From a checkpoint of a small transformer trained on Wikipedia.
Architecture: rotary positions, biases on query, key and value, normalized queries and keys.
Training: a variant of Adam for these matrices, 142M tokens, 3303 steps.
MLP neurons of a small language model. Each row is named by its layer, matrix (up: input weights) and neuron, and shows model dimensions 16-111. Each number is 128 + 24 x the weight over its row's rms, rounded and kept within 0 to 255.
After each neuron's rows, "fires on" lists the tokens most often at its 100 highest values on Wikipedia text that the model never trained on.

L11.up439 [ 61 144 136  68  99 121  99 156 123 169 110 136 160 138  54 123 132 123 147 147 131 153 103 131  96 111 137 143 116 144 155 178 137 117 117 115 101 132 118 154 147 137 117 121 132 136 133 129 101 157  93 171 139 111 134 160 113 145 144 131 150 162 126 137 141 122 175 103 167 134 177 146 142  90 141 100 130 158 121 121 147 153 109 116 131 155  98  93 131  94  74 140 121 101  92 106]
fires on: "el", "al", "t", "e", "E"

L5.up515 [ 98 105 136 150 132 117 147 116 106 162 142 128 148 154 133 139 115 124 104 109 147 116 147 132 104 163 167 161 141 136 116  86 144 116 135 119 154 141 146 111 114 162 134 132 129 164 125 110 147 113 102 181 117 111 123 124 106 112 119 127 163 150 101 167 122 135  85 151 103 134 165 172 132 110 101  94 163 153 131 140 124 174 141 126 165 105 181 138 147 133  88  70 149 125 125 112]
fires on: "e", "ated", "es", " th"

L9.up395 [115 115 114 170 116  97 113 123 125 165 106 146 126 125 124 131 110 104 125 131 185 117 164 117 174 166 122 122 129 120 110 148  72 115  97 146 115 101  77 142  82 111 166 105 102  75 110 130 135 108 107  96 160 132 120 172 116 113 104  93 158 132 138 117  79 145 184 127 130 171 163 150 181 113 121 109 131 132 134  76 165  84 105 131 117 147 126 120 115 129 174 108 109 121  92 132]
fires on: " Eng", " E", "as", " Z", " S", "a"

L5.up346 [ 98 183 106 136 126 143 155 133 132 109 153 114 141 127  85 145 151 117 127 129 143 103 105 154 178 191 127 137 143 138 112 138 162 118 124 121 104 130  98 134 126  89 131 110 138  95 131 129 128 118  95  81 147 126 121 133 108 133 142 124 154  84 158 145 149  88  96 124 150  76 149 148 122 153 104 181  85 126 126 167  97 143 169 102 122 100 102 120 113 106  92 157  94 115 135 129]
fires on: " c", "m", "qu", "ew"

L6.up492 [132 119  91 105 138 162 103 126 137 106 191 136 126  94 144  93 145 121 145 142 116 123 106 135 135  74 138 106  66 129 155 120 111 148 147 102  98 140 164 154  94 127 133 133 125 114 108 127  68 134 112 178 144 158 137 144 136 125  92 145 116  92 153 146 125 117 130 111 121 109 149 105  58 154 143 125 157 122 130 148 135 153 127 157 158 159 133  94 121 135 103  95 168 133 142 171]
fires on: "ot", "ore", "w", "ong", "-", ")"

L11.up223 [ 90 144 114  95 127 141 113 162 133 132 109  95 105 116 111 123 140 124 139 128 120 106 126 107 116  70 146 118 157 153 181 126  94 105 124 112 112 136 143 143 136 163 115 114 164 107 120 116 101 122 124 115 176 116 147 131 127 136 112  44 132 132 126 160 159 122 153 128 149  85 198 129 172 125 127 128 157 139 118 126 110 108 152 112 153 107 111 118  97 113  75 138 104 130  70 101]
fires on: "al", "ic", "e", "el", " ass"

L9.up52 [144 126 120 135 108 142 138  96 122 148 158 146 130 124 151 119 149 144 107 108  99 122 157 137 131 136 147 138 147 138 134 107  73 155 120 120 154 153 141  83 116 163 107 116 155 174 156 135 110 152 141 164 114 178 103 103 182 143 146  95 123 138 122 146 191 125  74 119  77  91 124 167 141 147 136 114 137 148 140 162 204 148 106 113 157 110 151 147 109 135 129 157  84 115 136 140]
fires on: "on", "ed", "ord", "iv", "ign", "et"

L6.up496 [103 146 154 115 146 102 127 159 138 104 164 106  89 130 173 135  95 138  66 109 146 133 109 133 101 130 104 161 114 131 157 130 123 140  72 171 112  94 136 164 134 100  97 142 130  95 134 129 149 131 136 143 148 124 116 168 131 124 160 155  75 170  93 179 125 145  93 158 165 120 135 127 116 149  88 126  99  95 119 107 131 127 146  71 132 146 155  88 156 142 162 176 114 136 174 118]
fires on: "i", "c", "en", "id", "ot"

L7.up437 [149 117 132 122 138 105 146 141 119 105 124 121 161 131 135 118 170 132 162 147 155 126 135 130 109 148 103  75  71 154 119  79 158 123 167 131 142 171 116 126  97 127 130 118 152 150  99 135 147  97 121 117  92 118 116 170 132 116 109 138 135 112 116 205 163 128  98 104 161 108 129 145  93 110 148 129 167 129 133 131  67 156 182 125 114 157 112  88 138 128 105 127 166  89 133 164]
fires on: "ov", "u", "end", "k", "i", "az"

L11.up483 [ 94 121 131 131 117 186 125 172 145 126 142 132 141 134 127 173 105 122 102 126 102 141 131 137 127 136 110 133 115 178 129 157 149  76 122 136 135 173 141 129  70 141 126 112 129 134 126 129 111 162 145 180 159  81 149 158 117 148 143 133 158 108 122 154 146 120 158 159 181 141 132 178 160 113 125 150  89 150 124 106 159 155 126 139 122 214  87 106 108 105 107 120 177 130  89 107]
fires on: "ib", "qu", "f", "ct", "E", "n"

L6.up46 [149  85  98 120 115 105 146 176 139 109 124 118  79 116 138 136  72 120  93 110 114 154 120 130 113 130  82 170  98 113 152  82 102 182  88 192  99  90 171 129 143 110 144 138 133 109 128 141 102 145  71 165 113 140 136  99 120 121 110 134 142 157 147 132 109 137 107 110 101 103  83  86 117 137 116 139 140 154 137 140  77 162 126 142 149 111 174 135 110 154 138 131 149 138 159 133]
fires on: " an", "i", "an", " he", "erman", "ot"

L6.up336 [136 130  76 103 165 154 145 123 146 129 117 124 120 140 132 149 145 130 142 154 114 111 117 138 141 122 134 138  74 111 159 113 137 177 108 159 134 144 159 142 156 143  69 129  90  44 128 117 102  99 113 173 130 133 121 169 118 121 103 128 123 113 145 135 150 133 106 100 111 139 143 163 120 160 111 109 171 121 128  84 100 145  97 158 127 139 143 107 174 116 132 104 125 118  98 142]
fires on: "our", "ian", " US", "u", "ong", "ore"

L2.up91 [155 179  99 126 140 131 174 130 113 104 155 102 141 127  99 148 108 149  88 122 103 172 134 141 116  99 128  84 117 143 133 122 157 110 104  65 136 119 135 137 104 152 144 132  77 138 159 118 133 122 148 160 151 109 100 158 134 123 114 113 139 108 108 114 137 121 142 122 112 115 107 122 119  92 109 141 148 157 134  71 154  72  92 116 129 122 146 144 132 139 101 126 133 167 137 124]
fires on: " S", "rans"

L7.up146 [135 172 129 123 125 118 147 119 128 109 137  99 134 118 129 147 110 102 119  97 120 125 118 114 160 159 115 108 164 112  92 122 162  99  70 143 132 148 140 123 150 109 122  83 149 101 133 138 136 113  98 138 120 129 117 168 124 123 109 117  88  60 116  81 102 104 136 133 126  71 139 105 107 140 155 132 145 106 130 133 136 111 135  91  96 140 118 134 109 136 128 148 137 156  94 109]
fires on: "ur", "uc", "en", "im", "ir"

L9.up252 [103 129 105 181 105 139 104 139 135 134 156 135 113 110 173 123 162 139 134 123 124 108  87 130 131 120  95 151 110 163  94 112 124 162 101 114 164 147 153 146 131 106 138 133 144 181 161 119 102 148 148 112 108 155 123  92 140 144 132 144 124 148 140 165 168  95  89 154 154 152  96 138 139 128 132 146 131 154 133 169 154 126 145 116 114 106 143 161  95 137 103 120 145 107 136 163]
fires on: "0", "8", "ord", "ign", "2", "av"

L9.up585 [128  94 133 136 134 105 112 140 150 166  59 177 104 131  93 152 118 107 115  83 141 119 126 125 149 166 139 133 109 132 131 147 122 167 105 144  74 139 127 105  87 134 183 108  93 111 135 111 156 154 125  91 107 131 153 154 138 116 108  88 116 180 111 106 121 149 147 107 101 150 146 167 128 113 131 140 133 130 132 130 175 156 127 123 126  95 126 118 100 155 163 132 103 130 114 116]
fires on: " V", " Z", "az", " t", "g", "as"

L10.up21 [ 98 124 126 175 117 126 117  95 150 135 131 127 165 121  98 105 117 106 114 140 145 129 146 158 145 123  80 134 112 173 180 130 121 104 124 160 138 100 137 139 136 116 113 137 153 108 164 133 141 117  95 190 166 127 124 126 104 135 194 104 164 121 160 126 113 117 120 110 115 138 122 137 177 125 132  73 137 105 130 168 123 133  71 146 173 113  72 154 152 125 102 125 142 141  95 111]
fires on: " p", "–19", "p", "al", " c"

L6.up296 [154 101 117 140 113 143 100 190 112 158 143 102  46 109 157 106 109 135  77 129 138 122 101 124 139  92 112 142 106 139 142 156 110 155 109 167 140 103 168 161 100  87 113 142 161 131 112 115  95 137  99 170 108  99 145 170 127 125 103 124 146 153  88 167 115 159 131 123 130 115 150  92 159 153 105 135  83 133 131  94 117 136 127 106 149 118 158 121 141 102 139 155 140 110 160 100]
fires on: "i", "u", "ot"

L6.up6 [124 124 113 131 133 143  97  79 102 138 149 114  85 115 202 150 151 118 126 145 133 157 113 161 170 152 150 130 144  96  93 169 131 100 156 125 144 154  79 120 103 127 100 111 102 129 143 121  80 111 151 110 156  97 159 155 141 132 149 119 152 112 122 126 146 130 143 131 157 128 175 134 151 132 100 118  95 113 134  68 163 142  88 110 157 144 104 130 118 123 104 140 140  82 112 117]
fires on: "ess", " g", "ag", "ap", "ens", "ak"

L6.up290 [129 131  71 101 135 132 119 148 123 167 192 139  87 112 168 149 141 124 122 128 156 119 105 127 130 130 151 151 116 122  98 133 118 121 172 166 159 128 145 132  81  78 102 148 149 137 110 129  83 114 123 188 137 119 106 167 127 119  94 104 134 124 143 100 151 137 143 114 147 134 155 100 146 150 130 122 110 171 124 120 132 137 164  99 133 118 133 161 110 115 134 135 147 104 162  88]
fires on: " g", " h", "u"

L10.up462 [117 121 154 121 134 126 103 161  81 113 124 154  91 128 114 139 109 129  77 147 104 127 127 124 121 130 115 114 128 128 122 124 184 108 115  94 114  99 156 191 122  74 114 122 125  78 138 116 144 123 148 112 131 147 126 146 158 142  88 112  63 143 120 157 117 153 123 116 179 131  96 105 104 156 121 105 132 117 132  98 163 112 159 145 126 124 136 114 152  76 118 170 128 113 133 119]
fires on: " R", "ul", " Te", " Pl", "ial", "ident"

L6.up35 [149 100 159 146 150 121 138 105 138 131 168  84  51 121 170 146 138 114  87 161 137 168 114 160 133  99 136 165 112 117 110  97 131 118 171 157 134  96 123 104 121 122  94 116 141 131 101 123  95 132 135  98 138 127 177 134 108 120 148 120 123  89 133 136 131 159 116 172 151 121 106 131 128 143 110 127 115 121 135 117 124 118 135 134 125 154 139 140 100 111  89 115 138 112 124 121]
fires on: "ens", "et", "ess", "in", "pen"

L11.up614 [ 96 108 161  91 112 127  62 147 112 153 128 127 161 134  91 139 131 117 138 123 117 125 119 103  97  86 139 129 122 137 157 158 120 134 112 134 102 161  90 156 111 133  92 112 125 124 104 125 126 159 111 164 161  83 117 156 102 145 137 141 142 145 139 135 140 115 148 125 160 134 142 161 160 100 129 123 149 148 115 110 181 134 133 144 128 186  87  79 106  94  86 172 152 129  96 120]
fires on: "f", "ro", "el", "ly", "al", "E"

L10.up484 [ 96 155 136 152 128 140 166 157 132 118 156 178 134 134 111 140 103 144 118 141 134 109 140 166 141 115 141 129 140 158 158 145 160  94 126 110 148 167 139 123 128 129 156 106  88 160 108 128 131 120  76 146 135 106  98 133 116 142 130 167 127 136 128 120 115 139 150 142 147 114 115 145 122 129 105 130 147 133 151  93 158  92 125 129 113 128 148 121  88 148 139 147 122 164 118 154]
fires on: " =", "if", " S", " O", "ount"

L5.up439 [116 130 123 160 128 133 167 180 144 114 159 126  82 145  92 146 139 127 125  90 161 118 118 130 172 139 145 121 169 115 155  99 133 127 136 127 123 168 113  99 154 214 101 108 118 131  97 120 145 135 110  83 125 117 136  87 132 128 141 140 191  94 131 151 121 103 106 111 140 116 143 152 101 142 119 161 115 116 122 134 114 109  96  66 171 108 115 154 106 160 119 139 138 118 129 141]
fires on: "y", "m", "qu", "sh"

L6.up74 [133 125 124 147 101 151 110 154 109 124 146  81  53 130 111 147 121 105  64  62 102 151 145 144 126 136 117 158 138  96 129 136 152 151 127 192 137 117 139 132 139  94 132 152 186 132 124 141 107 114 107 157 120 144 123 107 119 114  95 136  93 136 124 133 101 125 117 108 109 153  92  65 167 141 111 152 116 131 127 113 149 131  97 103 101 120 157 170 166 131 147 142 150 134 127  95]
fires on: "i", "an", "ish", "ot", "ative"

L7.up181 [160 142 130 137 107 130 134 111 117 144 111 116 158 118 115 118 138 110 139 110 119 101 112 165 179 142 137 156 174 118  93 131 150 125  95 171 140 148 160 118 177 150 203 117 147 101  91 117 120 125  78 120 129 107 161 147 131 132  95 120 115  80 152 140 124 132 131 128 116  75 134 105 114 138 133  94 149 142 131 192 161  87  97 129 139 119  99 165 110 123 149 145  96 148 121 145]
fires on: "en", "all", "ur", "ctor", "es", " &"

L7.up160 [116 152 145 119 117 135 139 181  98 113 122 101  95 127 125 124 131 123 160 112 134 167 132 103 114 147 124 109 107 102  63 107 161 112 135 128 151 125  95 114 135 105 177 127 158 106 123 140 141 138  68 103 128 154 142 141 128 123 126 100 114  76  79 127 129 120 130 123 120 109 154 102 132 121 142 104 141 115 135 132 123 158 157  90 144 150 124 164 109 139 140 164  99 134 166 179]
fires on: "n", "up", "uc", "im", "z"